{"num_hidden_layers": 16, "hidden_size": 384, "num_attention_heads": 4, "num_key_value_heads": 1, "head_dim": 64, "intermediate_size": 1024, "vocab_size": 2757, "hidden_act": "swiglu", "norm": "rmsnorm", "norm_place": "pre", "norm_eps": 1e-05, "positions": "rope", "rope_theta": 10000.0, "rope_fraction": 0.25, "qk_norm": true, "attn_scale": 0.125, "bias": "none", "tie_word_embeddings": false, "parallel_block": false, "init": "normal", "init_std_qkv": 0.0261, "init_std_o": 0.0261, "init_std_up": 0.0261, "init_std_down": 0.0, "optimizer": "adamw", "learning_rate": 0.00121, "beta1": 0.9, "beta2": 0.98, "weight_decay": 0.039, "lr_head": 0.00513, "warmup_steps": 409, "schedule": "wsd", "decay_fraction": 0.768, "decay_shape": "linear", "final_lr_fraction": 0.05, "batch_tokens": 32768, "max_seq_len": 384, "doc_mask": true, "train_tokens": 360200000, "max_steps": 10993, "dataset": "wikipedia_en"}
MLP neurons of a small language model. Each row is named by its layer, matrix (gate and up: input weights) and neuron, and shows model dimensions 64-127. Each number is 50 + 10 x the weight over its row's rms, rounded and kept within 0 to 99. A neuron's up and down rows have the sign that makes its largest values positive.
Before each neuron's rows, "fires in" lists the words (lower case) most often at its 100 highest values on Wikipedia text that the model never trained on.

fires in: "all", "up"
L2.gate429:48 59 65 32 49 47 41 46 49 59 49 52 56 47 40 48 37 50 29 42 58 51 55 41 46 40 61 50 56 51 33 45 41 59 44 56 46 51 46 49 39 64 48 40 50 33 48 46 45 52 42 46 51 44 47 42 70 52 46 46 65 59 53 42
L2.up429:59 65 54 51 47 63 55 46 43 52 56 55 50 42 49 64 49 32 54 63 61 54 58 74 39 49 44 49 63 42 42 58 63 40 50 40 62 58 46 49 54 49 49 65 43 62 44 55 47 44 42 57 47 43 61 48 47 52 35 61 43 40 41 52

fires in: "october", "september", "ft", "operation"
L2.gate143:46 45 72 29 42 35 45 55 58 50 72 55 58 26 51 42 35 43 60 55 59 52 46 37 62 45 55 42 47 42 62 58 41 61 44 57 39 54 39 41 56 38 45 78 42 62 64 63 72 51 62 56 53 39 41 47 51 42 39 50 57 64 56 67
L2.up143:65 45 44 38 41 51 38 57 47 42 56 38 47 58 51 33 63 49 53 38 50 59 47 35 57 76 35 53 60 59 48 55 42 43 44 68 43 38 45 60 74 56 43 47 52 66 47 48 68 49 50 53 57 58 40 56 43 50 41 48 57 61 65 61

fires in: "to", "would", "t", "will", "not"
L12.gate214:46 48 48 62 72 32 46 45 48 61 49 64 50 52 62 51 42 36 30 48 46 51 65 40 55 32 65 52 57 40 40 48 47 56 29 51 59 66 43 47 36 34 51 58 53 49 46 54 55 40 71 62 53 52 52 50 57 45 55 63 49 34 53 57
L12.up214:48 36 52 44 57 53 53 44 43 51 45 54 52 49 61 55 55 52 34 47 61 61 62 40 43 39 54 62 57 70 53 45 54 41 46 32 60 60 64 62 37 30 60 58 35 47 54 47 22 41 70 58 52 39 47 47 49 59 52 44 51 39 44 47

fires in: "of", "constitution", "institut", "mississippi"
L8.gate471:37 47 37 58 48 45 49 47 47 60 70 55 50 48 59 69 46 37 61 36 50 50 48 49 43 53 37 49 28 56 45 51 35 60 43 60 53 45 56 63 42 36 45 58 44 66 42 59 57 55 44 40 71 39 45 57 68 56 39 52 41 49 78 67
L8.up471:66 56 47 55 40 54 38 31 54 46 49 57 52 39 46 35 54 38 42 36 60 48 40 57 36 59 38 51 42 42 54 59 47 54 65 44 41 55 32 46 59 57 54 65 50 49 55 49 60 47 46 36 48 56 47 56 59 53 45 51 50 38 39 43

fires in: "an", "a", "anti"
L9.gate982:55 23 63 48 66 28 40 50 47 71 49 54 62 46 47 59 46 45 47 35 65 47 47 59 48 48 66 44 53 58 36 48 68 58 31 52 60 59 49 45 46 38 44 52 30 43 30 39 48 48 56 58 45 43 44 37 56 41 55 40 39 46 53 35
L9.up982:29 47 59 45 65 39 40 33 51 61 54 60 49 40 53 50 41 40 67 47 55 57 26 52 47 38 57 54 39 77 33 61 40 72 42 47 51 52 60 54 35 45 60 50 49 52 35 60 33 58 35 52 40 47 54 51 58 56 50 56 54 51 54 48

fires in: "ii", "iii", "iv", "fifth", "four"
L9.gate655:64 54 49 55 32 46 47 43 56 60 39 47 54 36 42 52 48 56 47 46 54 47 47 56 43 59 48 66 71 45 57 54 45 61 43 45 52 60 39 43 53 39 44 51 47 43 37 54 57 53 53 54 36 55 51 47 40 47 67 61 58 44 59 45
L9.up655:49 32 41 57 31 41 51 43 36 53 45 50 39 30 55 63 46 47 49 49 54 56 70 48 43 49 42 47 48 62 48 62 51 55 44 51 52 62 58 51 46 51 46 61 81 55 53 49 52 60 38 26 35 60 64 59 29 65 58 80 48 44 30 50

fires in: "as", "play", "played", "playing", "players", "went"
L4.gate463:50 48 38 48 50 65 42 50 56 38 44 56 54 39 44 25 45 47 52 59 58 52 44 44 66 46 56 47 59 41 58 65 52 61 50 68 52 42 47 49 30 57 44 58 50 48 41 54 49 36 46 61 35 49 24 47 67 44 55 57 43 42 35 40
L4.up463:59 38 54 23 41 52 61 58 70 49 60 58 44 58 66 50 52 53 62 51 57 40 55 29 47 60 26 60 53 53 49 63 62 55 54 56 50 46 62 48 43 30 40 50 60 57 42 53 53 56 61 66 63 45 61 42 57 53 48 63 45 61 39 46

fires in: "to", "would", "it"
L2.gate776:52 55 50 39 42 50 35 60 49 60 45 65 63 38 46 50 38 46 55 44 61 53 44 54 26 52 57 42 54 56 45 77 52 51 50 61 36 64 51 71 60 65 35 57 31 54 50 53 47 53 43 59 49 44 33 50 43 42 39 50 23 43 60 52
L2.up776:48 59 51 58 54 34 60 41 26 42 68 48 43 60 68 57 27 48 43 67 42 45 67 52 49 56 38 54 55 44 54 55 59 53 44 65 47 56 39 50 49 39 41 69 49 47 51 51 55 46 57 37 47 61 46 47 62 67 52 48 47 48 42 60

fires in: "for", "forced", "foreign", "forces"
L13.gate837:63 51 60 52 43 40 55 36 60 53 54 58 69 46 58 54 39 41 37 59 52 54 48 34 62 54 54 62 54 43 34 58 52 54 40 54 51 58 43 51 48 37 44 44 60 43 35 46 69 51 52 37 40 32 38 32 62 47 46 50 77 61 62 56
L13.up837:73 43 46 40 47 38 47 55 60 25 60 42 41 56 51 62 18 41 34 66 45 64 36 46 44 36 40 65 51 69 48 45 61 56 32 54 61 57 71 53 45 46 50 48 42 52 47 31 78 56 48 40 72 51 48 51 61 55 52 34 45 67 55 71

fires in: "was", "is", "are", "were", "areas"
L11.gate466:38 40 64 34 56 61 56 64 60 66 48 41 60 37 41 49 53 50 30 51 56 37 58 57 44 60 72 67 63 46 61 50 60 63 42 53 52 56 47 41 61 42 44 58 46 51 50 37 53 43 49 53 40 38 36 31 47 43 50 51 56 33 58 38
L11.up466:56 42 39 45 50 57 46 49 44 58 56 55 35 57 63 54 47 64 39 57 52 38 53 50 55 34 51 45 51 49 51 43 67 46 64 34 38 48 26 41 51 26 41 56 52 42 58 31 53 72 64 43 61 37 58 61 64 45 50 43 39 42 53 55

fires in: "not", "notable", "notes", "noted"
L13.gate951:48 29 41 33 57 63 53 63 62 59 54 47 62 43 30 51 73 51 38 55 55 40 57 35 52 47 63 45 50 56 51 49 61 47 57 63 63 48 45 62 43 45 43 62 48 44 30 57 48 53 66 36 44 35 50 45 60 43 57 58 68 54 54 60
L13.up951:58 38 52 53 69 43 35 35 49 38 43 47 39 65 39 65 51 64 40 49 53 51 71 51 55 38 39 30 54 55 47 55 48 45 52 53 52 64 56 61 38 41 57 44 45 45 72 59 45 45 53 61 69 52 50 58 45 49 38 49 38 21 72 46

fires in: "to"
L13.gate353:55 59 38 56 52 30 56 36 44 40 36 71 52 60 61 55 64 36 53 42 46 49 60 41 49 29 52 58 61 44 37 66 56 54 53 39 60 60 53 30 46 27 54 61 55 25 40 52 39 49 80 70 66 41 48 35 61 53 48 63 46 35 65 52
L13.up353:64 55 58 69 39 58 39 56 48 39 32 40 55 54 52 62 63 24 55 36 51 64 54 63 41 49 55 33 58 35 52 42 63 40 42 45 58 48 78 65 33 58 47 66 46 55 53 37 37 48 46 62 47 44 50 60 42 45 44 44 36 47 46 45

fires in: "in", "after", "by", "inch"
L8.gate730:54 48 67 56 52 50 50 39 37 53 48 68 66 43 34 46 47 48 52 56 46 35 37 40 62 50 59 62 48 39 47 63 69 47 38 57 53 52 52 34 19 47 38 64 48 46 40 47 35 39 33 49 45 42 38 38 46 37 57 43 53 57 56 57
L8.up730:57 46 55 44 65 54 63 53 62 34 44 55 53 54 41 50 35 38 65 64 30 37 57 49 44 63 55 73 51 64 40 51 55 50 42 64 31 58 54 25 37 55 40 53 58 56 55 37 51 41 51 42 32 61 32 50 44 37 58 55 50 61 50 42

fires in: "not", "no", "to", "we"
L9.gate174:63 40 47 32 45 58 46 40 27 53 36 50 59 51 50 54 35 47 48 50 56 31 63 43 45 45 54 49 47 63 58 71 67 58 52 44 54 59 44 44 62 43 46 38 41 49 46 45 42 45 51 55 59 34 55 39 59 60 53 53 45 54 63 49
L9.up174:47 44 55 40 54 45 37 38 51 60 40 37 54 44 47 62 50 47 45 54 47 57 70 56 53 48 36 48 65 51 45 45 48 37 26 40 66 46 46 46 52 26 52 46 44 46 46 51 39 51 54 45 62 40 54 72 55 68 39 50 63 37 41 65

fires in: "no", "win", "not", "number", "score"
L12.gate210:48 40 51 42 36 56 44 55 39 46 46 44 54 36 41 50 39 53 26 45 50 32 42 46 38 64 58 46 63 52 52 70 72 48 38 38 54 60 54 52 42 35 52 42 45 54 43 51 31 52 49 47 40 50 56 40 50 55 56 38 60 58 46 52
L12.up210:55 66 63 41 55 37 41 41 57 51 54 59 51 48 38 63 49 36 43 39 43 41 60 34 49 49 49 59 54 52 67 51 41 64 59 31 46 39 71 45 48 42 51 55 40 61 42 40 40 59 64 32 47 47 45 73 62 60 66 35 49 37 54 45

fires in: "her", "she"
L8.gate517:45 40 47 62 64 74 54 65 52 74 30 53 59 50 43 31 62 48 31 46 55 30 39 46 54 46 43 48 64 39 46 40 46 51 59 65 55 47 47 54 54 38 41 41 46 42 41 41 37 56 44 51 55 45 49 55 50 48 54 42 47 43 54 52
L8.up517:43 47 56 40 51 64 69 71 52 41 54 48 42 46 36 39 67 43 56 43 46 47 44 40 62 43 51 64 42 40 61 63 56 44 65 36 40 41 34 39 38 54 60 55 38 57 56 40 60 49 54 48 47 68 65 63 35 63 56 81 45 60 41 66

fires in: "after", "since", "while", "despite", "because"
L8.gate690:69 40 47 55 38 53 57 51 48 44 37 46 60 54 30 58 56 61 35 53 52 48 55 59 57 61 57 41 42 55 28 34 71 41 63 52 52 59 35 34 40 46 42 65 53 41 53 62 45 38 69 36 47 47 56 38 48 37 70 51 61 25 39 41
L8.up690:45 32 56 46 49 59 65 49 53 48 62 30 49 54 35 44 58 62 35 64 45 43 70 41 64 49 56 47 73 37 43 42 46 33 52 52 46 68 62 40 49 38 41 57 63 42 56 61 50 48 41 35 42 46 44 44 56 37 57 48 49 68 46 59

fires in: "since", "until", "in"
L9.gate522:44 43 61 38 71 38 60 33 33 55 56 58 55 50 49 43 51 54 58 47 58 38 56 32 51 61 55 48 57 46 46 53 67 40 68 42 49 40 43 49 57 45 41 51 38 43 48 26 51 35 61 51 44 37 40 40 58 45 61 51 61 42 54 48
L9.up522:58 45 56 32 45 27 58 63 43 43 55 35 30 50 36 52 35 50 62 44 51 55 47 58 39 54 47 42 52 48 58 55 55 54 48 72 57 55 57 65 54 62 58 64 45 54 72 47 47 52 42 39 29 59 49 48 34 43 33 58 41 36 60 56

fires in: "was", "is", "were", "he"
L13.gate781:50 66 53 43 50 40 53 59 51 46 33 59 74 35 48 56 50 53 45 60 81 26 35 37 46 41 64 56 61 31 20 53 58 66 48 55 40 44 59 39 46 66 47 39 48 60 32 58 47 47 48 55 41 30 46 49 60 44 40 55 70 48 51 62
L13.up781:47 56 60 59 55 68 70 58 38 54 47 45 62 31 31 35 41 35 33 61 56 51 54 40 51 54 68 32 58 48 52 54 55 58 39 56 59 66 40 48 39 55 47 59 54 54 45 27 50 37 47 64 50 47 22 28 59 58 62 33 61 58 42 65

fires in: "of", "defeated", "such"
L9.gate843:39 45 57 47 46 63 42 70 44 32 36 45 40 53 46 55 49 34 42 46 59 60 52 39 56 57 47 68 52 48 48 39 48 51 54 46 58 58 42 60 39 47 49 56 61 61 60 46 58 25 44 53 53 46 44 58 58 37 48 51 43 57 59 59
L9.up843:53 69 67 56 45 55 76 44 49 36 57 51 52 50 40 41 48 49 54 57 34 60 55 35 47 62 44 61 55 72 43 62 57 55 48 44 39 38 49 59 45 56 49 37 55 63 64 44 60 53 64 64 58 49 49 62 49 46 54 38 51 51 63 56

fires in: "were", "be", "was", "also", "later", "been"
L5.gate17:55 41 44 49 45 44 61 56 55 58 47 48 44 53 42 49 55 42 52 62 58 50 49 39 40 36 63 66 56 44 69 60 61 65 48 61 51 50 34 44 54 57 49 33 39 45 52 50 58 59 50 26 51 48 38 42 52 57 75 40 61 52 56 55
L5.up17:43 48 34 43 52 59 45 49 48 59 35 42 56 42 46 40 34 38 50 52 63 41 52 60 56 37 48 49 48 54 53 43 53 46 38 52 64 54 44 53 35 39 52 66 46 62 50 39 46 51 48 55 42 44 59 38 46 52 52 38 43 35 55 54

fires in: "time", "life", "women", "ghip", "management"
L4.gate869:51 47 43 69 39 55 39 47 57 46 34 41 39 43 51 52 60 56 48 34 41 43 54 49 44 46 37 46 55 51 65 52 63 46 59 52 49 43 46 45 46 39 55 20 52 72 43 64 49 48 59 56 40 44 52 45 50 69 49 58 43 45 58 60
L4.up869:53 29 48 46 59 38 45 34 35 78 45 53 46 55 53 35 37 65 66 54 67 40 60 61 32 39 57 36 54 54 41 44 51 31 60 42 57 72 75 49 25 56 59 52 63 55 48 39 55 51 64 45 52 55 70 69 34 41 53 60 48 31 51 35

fires in: "not", "justice", "fact", "practice", "notable", "notes"
L8.gate194:60 38 51 58 55 52 63 52 47 48 45 43 56 38 38 39 51 35 52 40 53 44 75 46 55 33 58 33 60 53 56 42 47 38 57 63 52 54 47 45 46 35 48 77 52 35 44 41 50 59 60 52 52 23 55 56 60 63 49 58 58 47 44 56
L8.up194:32 48 33 51 46 37 44 47 47 59 45 62 48 59 73 66 65 60 36 53 45 68 57 49 50 52 65 51 52 63 56 52 60 61 51 46 55 63 56 53 59 56 61 38 39 43 46 53 39 59 45 56 48 59 51 52 51 52 63 50 54 40 59 52

fires in: "state", "per", "areas", "regional", "neighborhood", "country"
L5.gate422:54 46 44 49 55 51 51 51 53 52 41 56 47 52 40 48 34 49 68 21 63 61 39 62 50 47 37 53 55 50 50 54 64 52 56 48 51 35 51 47 50 51 47 41 30 44 55 47 53 52 51 38 72 50 52 39 50 44 45 65 56 61 62 65
L5.up422:61 50 38 57 42 49 41 38 57 76 34 56 44 41 53 51 36 63 27 54 71 65 52 66 35 45 54 41 46 24 51 48 45 25 53 33 49 48 63 68 49 64 58 56 48 54 39 63 57 45 52 40 61 61 55 48 49 46 34 50 44 53 48 43

fires in: "to", "who", "by", "2001"
L13.gate953:52 45 54 39 64 37 39 65 46 46 42 49 62 62 37 32 35 41 52 63 76 43 50 49 48 61 50 54 58 44 53 64 62 46 21 48 50 68 52 36 56 43 45 52 45 36 43 57 53 61 61 59 56 46 38 56 42 39 45 41 43 50 64 53
L13.up953:40 39 52 65 49 56 54 40 25 58 58 40 53 38 28 48 41 31 37 43 56 52 44 44 57 61 46 65 53 49 58 59 65 54 53 65 54 61 39 52 47 62 49 39 26 59 49 40 40 45 54 53 55 56 46 31 54 61 57 51 58 47 32 72

fires in: "an"
L13.gate621:41 48 57 54 53 56 53 50 60 57 47 40 60 38 53 45 39 44 23 56 40 48 41 52 57 56 49 51 58 46 37 41 63 54 34 50 54 39 54 55 20 41 34 55 50 45 41 48 59 34 52 42 62 37 34 58 65 36 53 53 35 36 28 42
L13.up621:32 37 50 61 33 61 42 53 48 45 58 33 66 39 39 44 35 48 50 41 58 52 47 42 51 41 50 32 27 56 48 55 47 79 31 52 51 48 49 57 59 50 56 55 42 49 32 36 56 53 52 62 41 46 46 39 52 49 46 54 49 44 68 48

fires in: "as", "is", "it", "back", "was"
L9.gate199:49 42 55 64 54 58 47 53 43 60 52 60 67 46 54 51 49 48 29 42 65 55 61 47 42 35 58 56 58 50 40 53 54 54 61 52 65 56 44 40 68 39 40 60 45 50 35 41 63 31 38 47 52 45 41 18 56 63 50 47 52 43 52 33
L9.up199:42 68 49 41 49 52 55 39 48 47 54 57 43 60 36 50 50 42 46 72 57 29 37 60 55 48 60 39 36 43 43 60 46 59 63 32 52 44 62 61 40 37 52 36 49 40 54 55 38 45 52 39 55 39 67 46 55 40 30 47 61 38 43 55

fires in: "committee", "officer", "party", "academy", "duke", "league"
L2.gate703:59 35 75 55 35 54 48 36 40 51 36 54 50 39 32 54 42 35 31 57 56 39 49 41 35 48 57 50 52 49 50 49 53 44 46 51 47 68 34 59 61 42 32 54 48 35 43 41 67 30 56 43 49 45 46 44 39 57 43 46 47 50 41 50
L2.up703:56 39 54 68 41 55 48 32 44 48 41 48 40 60 31 58 33 42 42 57 40 50 63 49 42 47 46 53 32 53 46 49 41 29 52 39 36 66 47 42 63 47 58 34 46 51 54 49 52 46 59 38 61 49 56 53 40 49 54 46 34 49 44 35

fires in: "yes", "brown", "goes", "icomos", "yoshihiro"
L2.gate8:53 67 54 54 53 35 34 56 56 70 39 51 47 42 37 38 50 49 43 43 63 50 48 54 50 43 64 50 52 47 61 56 63 40 66 53 55 54 53 63 67 50 44 64 51 58 58 59 55 30 58 50 54 45 46 71 41 28 39 45 58 54 43 51
L2.up8:77 41 49 52 41 48 40 65 42 68 40 39 60 45 63 35 42 51 44 57 54 44 62 58 45 51 71 62 52 61 72 42 53 57 26 46 45 46 38 39 39 48 45 56 51 79 56 47 29 52 56 62 49 51 48 64 36 64 52 42 49 43 54 41

fires in: "states", "mississippi", "de", "lucky"
L2.gate909:56 55 56 49 48 48 50 48 54 68 42 58 58 39 39 34 46 54 62 40 52 39 57 54 54 54 50 40 48 58 58 61 54 30 37 67 51 48 25 51 51 57 49 42 36 67 55 44 58 48 44 49 56 41 37 47 42 44 55 51 40 58 43 53
L2.up909:47 64 63 35 58 34 42 60 59 50 59 67 61 32 55 60 53 49 60 56 65 60 51 43 31 44 65 38 62 33 60 52 46 58 53 33 41 49 40 50 39 42 50 67 47 44 45 54 18 46 43 57 39 41 46 45 59 54 53 52 36 60 43 62

fires in: "could", "should", "would", "did", "will", "riders"
L11.gate327:55 63 51 30 44 54 48 39 31 48 64 57 66 51 40 35 36 46 42 40 61 54 52 65 60 46 45 58 72 50 52 69 60 65 42 41 43 59 41 40 49 59 45 59 30 62 49 54 59 52 40 48 56 53 57 43 47 49 56 39 37 51 48 50
L11.up327:35 37 57 52 49 54 55 43 29 54 58 47 64 53 26 47 41 58 47 36 50 49 55 44 54 44 47 44 54 55 60 52 35 38 37 58 56 51 31 51 59 50 42 55 33 67 54 45 41 37 46 53 50 38 61 39 49 61 43 32 51 69 42 48

fires in: "as", "despite"
L9.gate289:53 37 47 35 59 53 42 56 47 52 62 59 51 41 30 34 53 48 45 60 57 64 61 47 57 46 52 57 61 60 54 35 66 53 56 55 61 55 63 50 37 46 19 85 55 49 38 52 65 54 41 59 51 46 55 48 54 49 59 45 52 47 53 40
L9.up289:39 43 63 38 56 63 42 69 52 39 59 57 47 49 45 52 56 45 50 65 33 67 59 37 55 43 60 49 55 47 57 44 35 31 63 55 51 35 46 59 44 42 40 47 60 51 44 68 63 60 56 68 64 49 53 49 55 51 50 71 57 42 53 45

fires in: "of", "president", "department", "hospital", "secretary", "museum"
L8.gate255:52 41 57 63 35 42 54 43 77 50 37 53 52 42 59 43 55 61 63 45 62 61 55 56 43 57 59 55 54 55 57 49 51 64 35 53 73 66 45 59 48 42 65 48 38 43 51 35 71 48 78 47 41 42 27 62 44 44 46 73 47 57 41 47
L8.up255:47 46 43 52 64 49 70 56 43 38 67 19 43 57 40 40 50 53 49 50 49 46 56 46 62 31 40 31 51 60 51 49 55 42 60 50 46 45 63 35 40 35 49 29 37 49 51 50 42 49 69 53 55 44 44 56 54 40 31 77 64 57 43 50

fires in: "of", "and", "la", "to", "santa"
L9.gate690:57 47 43 36 45 42 36 64 53 57 60 50 49 54 54 43 41 46 44 50 51 29 44 53 46 57 57 42 66 50 46 59 73 57 43 60 32 69 47 54 63 36 49 45 60 45 56 34 52 39 58 50 41 40 44 43 56 40 50 48 35 54 57 42
L9.up690:55 55 43 44 44 45 31 53 55 51 46 57 39 47 64 61 56 51 39 47 41 53 43 62 43 55 44 53 63 29 64 61 55 43 46 53 31 54 50 79 54 54 51 37 47 62 54 56 52 54 42 37 47 53 50 37 57 42 33 54 35 42 59 59

fires in: "united", "u", "of", "hindu", "garden"
L2.gate139:52 58 68 38 32 38 38 61 50 49 16 57 36 52 38 60 38 58 47 41 61 56 46 34 42 44 50 37 56 44 52 60 51 34 57 47 63 68 41 45 64 50 37 50 43 55 53 72 57 61 43 45 54 61 67 28 47 41 59 57 40 51 61 61
L2.up139:50 36 67 47 42 40 59 28 46 46 49 46 48 49 54 44 50 45 29 58 52 70 62 48 41 58 50 38 53 50 58 42 40 48 46 56 64 39 58 60 51 46 51 39 48 45 41 39 53 52 44 50 46 60 49 45 55 40 53 43 48 81 35 44

fires in: "for", "forces", "forcing", "foreign"
L9.gate749:32 38 65 43 49 43 41 50 67 45 51 51 71 44 41 26 22 34 57 48 54 30 44 41 51 44 58 63 57 42 54 65 44 53 36 50 35 53 28 38 53 42 49 50 45 35 32 54 60 51 62 61 49 29 28 50 52 49 53 49 38 48 46 48
L9.up749:48 44 47 63 46 55 47 40 70 38 75 53 54 60 53 47 50 43 53 49 39 62 66 42 41 54 42 61 61 45 46 57 45 41 35 42 48 57 36 40 39 38 53 56 38 47 33 31 47 52 47 72 40 46 65 40 59 55 50 49 47 37 48 56

fires in: "first", "no", "only", "we", "last"
L12.gate474:58 61 57 33 65 33 63 46 48 44 41 53 57 35 33 71 47 38 59 35 56 28 35 39 49 48 45 45 33 40 43 53 48 59 50 44 44 61 44 57 61 49 45 59 34 40 47 47 61 52 53 75 41 35 56 53 62 36 69 64 50 44 43 62
L12.up474:55 41 47 38 42 53 63 50 71 36 29 44 49 47 29 52 50 52 35 53 37 55 45 45 46 48 66 41 45 60 31 46 43 54 48 22 54 63 42 44 57 49 55 43 52 36 61 59 36 49 33 40 47 56 68 58 37 48 53 51 57 36 44 47

fires in: "of", "among", "long", "nearly", "most"
L5.gate100:43 44 42 49 58 47 40 62 47 39 39 51 55 47 56 48 28 29 58 54 39 58 32 61 39 55 46 74 75 47 49 53 69 57 43 53 49 56 38 57 50 55 37 49 48 48 59 51 47 25 44 41 59 46 56 44 62 53 48 66 43 52 42 62
L5.up100:51 47 74 43 38 53 64 67 77 37 43 55 52 51 67 43 52 40 45 54 69 48 52 56 53 49 44 51 54 36 48 30 50 51 61 88 39 36 53 45 54 62 61 49 48 33 44 51 65 27 45 30 40 35 68 37 65 44 40 67 44 60 50 54

fires in: "committee", "father", "member", "duke", "folk", "bureau"
L4.gate179:49 29 67 51 50 38 54 49 45 36 51 51 42 39 58 44 42 34 51 48 52 53 49 65 74 61 55 40 50 38 38 48 71 36 39 55 45 56 53 53 64 57 39 63 52 29 42 56 49 48 59 46 45 49 58 56 52 34 40 38 44 45 40 39
L4.up179:39 62 56 59 40 37 51 50 35 49 63 46 46 42 30 56 29 48 48 52 45 40 45 42 55 46 31 42 47 36 44 38 46 44 62 60 54 37 50 44 47 69 49 51 32 39 61 26 59 57 32 53 42 40 68 31 45 48 56 48 41 48 39 47

fires in: "of", "only", "either", "least", "just", "nearly"
L11.gate728:44 42 39 37 47 45 54 54 44 53 48 37 57 60 60 45 43 38 49 55 51 46 60 31 54 46 50 55 61 49 44 52 47 75 37 61 48 44 50 49 35 43 54 62 42 44 54 53 56 44 64 56 44 42 25 37 52 42 60 46 73 45 43 62
L11.up728:38 53 54 62 42 52 40 33 69 43 41 67 49 30 54 61 57 46 36 77 46 52 39 52 50 40 57 53 58 50 46 55 40 53 69 43 55 49 58 51 48 60 52 49 43 41 35 41 51 49 51 43 52 45 46 52 66 52 24 63 45 58 51 47

fires in: "him", "them", "her", "himself", "climate"
L8.gate431:49 44 54 55 58 49 41 65 63 55 51 62 45 54 51 43 62 46 42 69 57 39 39 56 46 36 69 57 38 58 59 55 61 66 52 43 58 62 39 55 48 40 43 47 36 60 51 44 32 58 69 59 57 41 67 61 51 30 42 25 61 48 46 57
L8.up431:56 44 58 45 71 43 67 57 42 29 62 50 52 55 57 65 49 41 67 56 56 51 51 70 34 56 53 43 41 49 58 75 61 51 34 46 50 62 47 31 68 29 59 45 45 46 44 20 27 44 58 53 52 48 63 56 56 67 54 47 49 53 42 52

fires in: "to", "would"
L12.gate529:59 50 53 58 61 43 40 45 40 45 51 43 67 46 46 50 39 37 38 60 49 40 67 53 46 46 49 45 68 50 36 67 64 32 30 49 56 61 69 47 44 46 48 59 49 55 46 49 52 50 68 73 57 46 64 44 49 38 45 48 26 44 57 43
L12.up529:51 53 44 57 34 51 42 50 64 42 32 59 63 52 61 59 45 41 51 22 56 58 57 57 54 48 41 66 55 52 47 51 57 50 35 40 62 31 46 56 46 37 52 62 47 54 37 52 50 38 64 61 49 42 59 58 56 51 55 49 42 47 61 48

fires in: "of", "operation"
L2.gate122:61 56 49 50 43 32 73 55 73 45 49 50 51 38 58 50 50 42 68 50 62 53 48 54 48 56 45 54 43 41 48 40 49 43 42 53 44 43 51 59 59 58 46 48 62 61 42 61 50 43 61 36 63 50 38 53 56 41 36 56 61 61 52 53
L2.up122:44 51 48 38 42 58 54 70 51 36 47 45 58 41 60 40 41 56 72 29 57 32 50 58 48 35 53 47 48 57 49 39 51 49 50 45 58 57 55 63 38 52 66 46 50 60 53 47 37 41 63 61 52 45 47 56 48 37 39 62 54 56 48 67

fires in: "did", "does", "will", "do", "to", "details"
L8.gate943:51 48 56 45 52 62 37 42 43 58 42 68 41 43 52 53 52 38 69 56 42 46 60 57 67 43 59 60 66 56 45 81 68 59 51 49 55 60 60 46 54 57 46 48 40 50 46 44 37 31 52 48 53 42 47 60 51 58 40 58 35 48 50 67
L8.up943:40 40 63 64 70 44 47 38 52 59 58 61 47 42 38 45 36 55 57 65 44 49 66 56 55 53 34 68 54 61 71 65 38 42 45 55 67 71 45 58 29 59 49 41 42 56 36 62 54 47 49 65 45 53 62 34 56 55 38 61 46 51 54 49

fires in: "of", "name", "place", "wall"
L2.gate479:54 41 59 43 53 43 53 56 50 40 49 56 57 45 33 66 44 71 41 39 72 44 35 38 36 51 50 48 49 54 36 59 42 43 61 62 75 71 37 48 48 59 56 47 46 56 51 51 60 51 50 54 39 49 64 38 39 37 50 58 44 54 57 36
L2.up479:55 53 54 53 47 59 41 41 73 51 61 46 52 39 43 46 46 47 53 44 37 80 54 51 27 72 48 39 43 55 33 61 42 47 62 41 37 60 34 46 56 46 56 46 53 56 44 30 48 15 38 68 57 30 35 50 70 47 55 50 78 43 44 27